config.toml
norm_place = "pre"
init_std_qkv = 0.0245
optimizer = "muon_variant"
MLP neurons of a small language model. Each row is named by its layer, matrix (up: input weights) and neuron, and shows model dimensions 0-127. Each number is 500 + 40 x the weight over its row's rms, rounded and kept within 0 to 999. Numbers have three digits each.
After each neuron's rows, "fires after" lists the tokens most often just before its 100 highest values on Wikipedia text that the model never trained on.

L4.up567:450539560434471527494626497511500499477509453424510428498508486535519485551425450503525519479431569509507500472479450546501549464483518442462485462560496516428505424544513567488558454470536541591503529530486497484544576526418470546524427470511444480509524513482512458458442457480453457563515438486475493548471495409490488490510531522505448485483530535424475545528482514602514507495421
fires after: " M", " Ch", "M", " ch", "mi", " Ar"

L4.up138:531511560479509477471520443454471516506471526493431514498421552506549504538459537505501538460529496465548507495473471502544526474424485531566476513476519511496560440461441541502544509461459495553521438568468502561507541539441523510430519582492503468493543477556462551411511526482456412491518492469422524541512420520546447440506558507507516484558533507553506488544555524556462454521522
fires after: " w", " M", " W", " Man", " start", " "

L4.up152:541557527504583569468479540510490426536467528493478433437526501470468461524444522554478515561542472528580510522501511506525490525558512474479537520536489516482481466514530476583610547589451451466469495511483523584515450400503641432497500517535468526511514498470440458541493471548491465498526526462545478406468546477518484562432529589447503495543494477463538470505502495523459479533450
fires after: "==", "s", " ==", " dis", "==="

L4.up646:560558455530465555504489577567492578437501460472478468522508542570440563546502473429505512483478453542497490502498530503413543589422492532468530473448497503535452558443534547477517505583468550397453507480469539471486538457556461467482495472480515432456556524560536550461462502550538483502467477403456507520519480534468496483470509527516438457434534520454493543496532501528543448555580
fires after: ",", " "

L4.up585:527500465484490489538482496487486505458502466487494491428558523455504445484533424496560517492511461437514482436566512486563483483494518522452522505466507534495538535414556488531446487449531592467528549517467542530476510514429471547538555523513572486486531477433524442583495564477460512528477487424508564425440492480532492455549489558480412483494509493559500515524611538503467518581500
fires after: " S", "s", "S", "ing"

L4.up117:502470492518468483534558484498488477449603457504486461552427488510520459487478508537470496512505473470503549564526506497475508508486542564532523487478465463450550491558559507540516535525482559494490528560444597461493515520489553544545494468483522461467566428490521467513481490489510556487495546516511495453523455555550423591537454527545511484455503431512505445509522507519516451473466
fires after: "s", "f", " F", "S", "D"

L4.up703:531487472557493449420544593497528469490505494574494442466461516482474543507518504479524515549519531508497504488531475498470462535552486443555542559568483442396464520550501484559417490569500529534540473481485492521435564512429459469471493467478538547556531520426493579531560575487480475505485568480486450524500523578519453494479521513513487552503470488514565470504475502483498538520488
fires after: "s", " in", "st", "d", "port", "n"

L4.up498:498586524504504564608578506497484548516465452539527508540525475510422499504549480462482476489526479520514539507477457520444548431475478518512473526438493515489566514499566624483551477509496456477479465471504502486515500462481454541472457531470541494469517390522473518483519476468510499493460483601539569571497525467510488500476469590497548484508472448516463463453519449543520421552517
fires after: "A", ",", " was", " ", " he"

L4.up145:508455423478539577546542477510505473477512484485468512503481517458477543472508481462522454468477487472556471514516430500505562529619523464491451451525473480536549541491516461518449587481488533484508473504535486544435565541630521473459526549570481509444440487539494505483504555456493507494481494446436544474489497490540458539492485510549510598564500430412492503558561539467428525511504
fires after: " the", " re", " Bo", " co", " Bro", " h"

L4.up711:470499520542527556449470461512497480530470440422484492454490483520478516522496530464466471527452626452513465463555458529442489528510528484442515485470450481436525511445497480508488501495543598469534538527486651497498413389509552475488489523511489482530483519486477386521551529504447572507501485537485586538524510487574498515515458494480423524507468507483516530496456515535496500544530
fires after: " ex", "s", "aff", "com"

L4.up657:526503539520511510516450530493432498525438459469455498508449492443556571467542467493511545500534596484509606493460517450505536410482447474504455500493501490497518515462450459558497504544503428493501495422530560452478524397524500498472514463569420440489565526490463550473592536491541456565565436483546480532517461510545559527490484517459482467521486545540520533496542498514487540509540
fires after: " the", " 19", " F", "20"

L4.up556:474514460463450459512552487587462422506512511453503485541542412526544574508596473558492483456467470436567439533535439479516504536525449493460546466526493519539467455455454529513464560488543477466558563467509414519491546461508485519434474501550523467571552521497469467518543501512480436493502513516514511525575507501553496497566371438545507536512481492499475546563491489495510442532551
fires after: " h", " −", "On", " +", " on", " co"

L4.up491:534545445504534477444496504503534528551487541477518393543486463500483516486544550521497455499531420491451562568466522516520465442501511511508483454540509512459526494535498527543551512492456503493449484484475434486432527424481469477586462517485564509459528443540473514447507504471444492512422447553496525349481492462511444487500520429523509416508577473518523495561530572507474542473537
fires after: " h", "H", "w", " W", "W", " w"

L4.up608:607469552512503497535566504552487497500525541422480517490498492514475495491523546551487409475565490517470530514472450465449517462466435555432455494544495497471464439489499501558524572461468558513515526557555474457520584518476415486548493528512557513410565489480497467417473548449506476474454498421521537500515524469542450465430539512486410494511559464552501493472485560482525559524471
fires after: " ", " was", " had", " st", " |"

L4.up575:481517448506505453512488480471428508496502464482516473491531542561467469515426521513486507525467544462489499560496498573498569491482430500492488473468495546466472407537536480481629572425486427569509408533474518555524508496513486526522483537521546510461561449569483503506485463464439505460524460523435397560533491517472520441520561562467518443488496504486483438546546537565515497495568
fires after: " K", " Ch", " An", "M", " ch", " Mar"

L4.up665:519524458547470567548443485451441460489525446555466543486474474477480463515504458518509509549511572545499523501561500496477435496536463394529560518545536554551457515441493526506417519478478482503496445460439531541494553455574531536429486524521519518510492458557421430548533550455539462491531429526480477534494473561493551470494471460471520476503569500444515551544503452546469526490486
fires after: " 19", "20", " Ne", " In", " Mont"

L4.up322:418503445514510536479445521463480494553604470458500495525589493512557530523450499435463553497475479488527511557485473459507463515484542487482519558505466510527486444445488460448497505562410587550473508527466467496571460477475450614470481573450492462578446516487478497509469417513550511499497523505528525462543575443534480433448501535514474489544514428486450569543525502452483569592522
fires after: "cc", "c", "cu", "ci", "ig"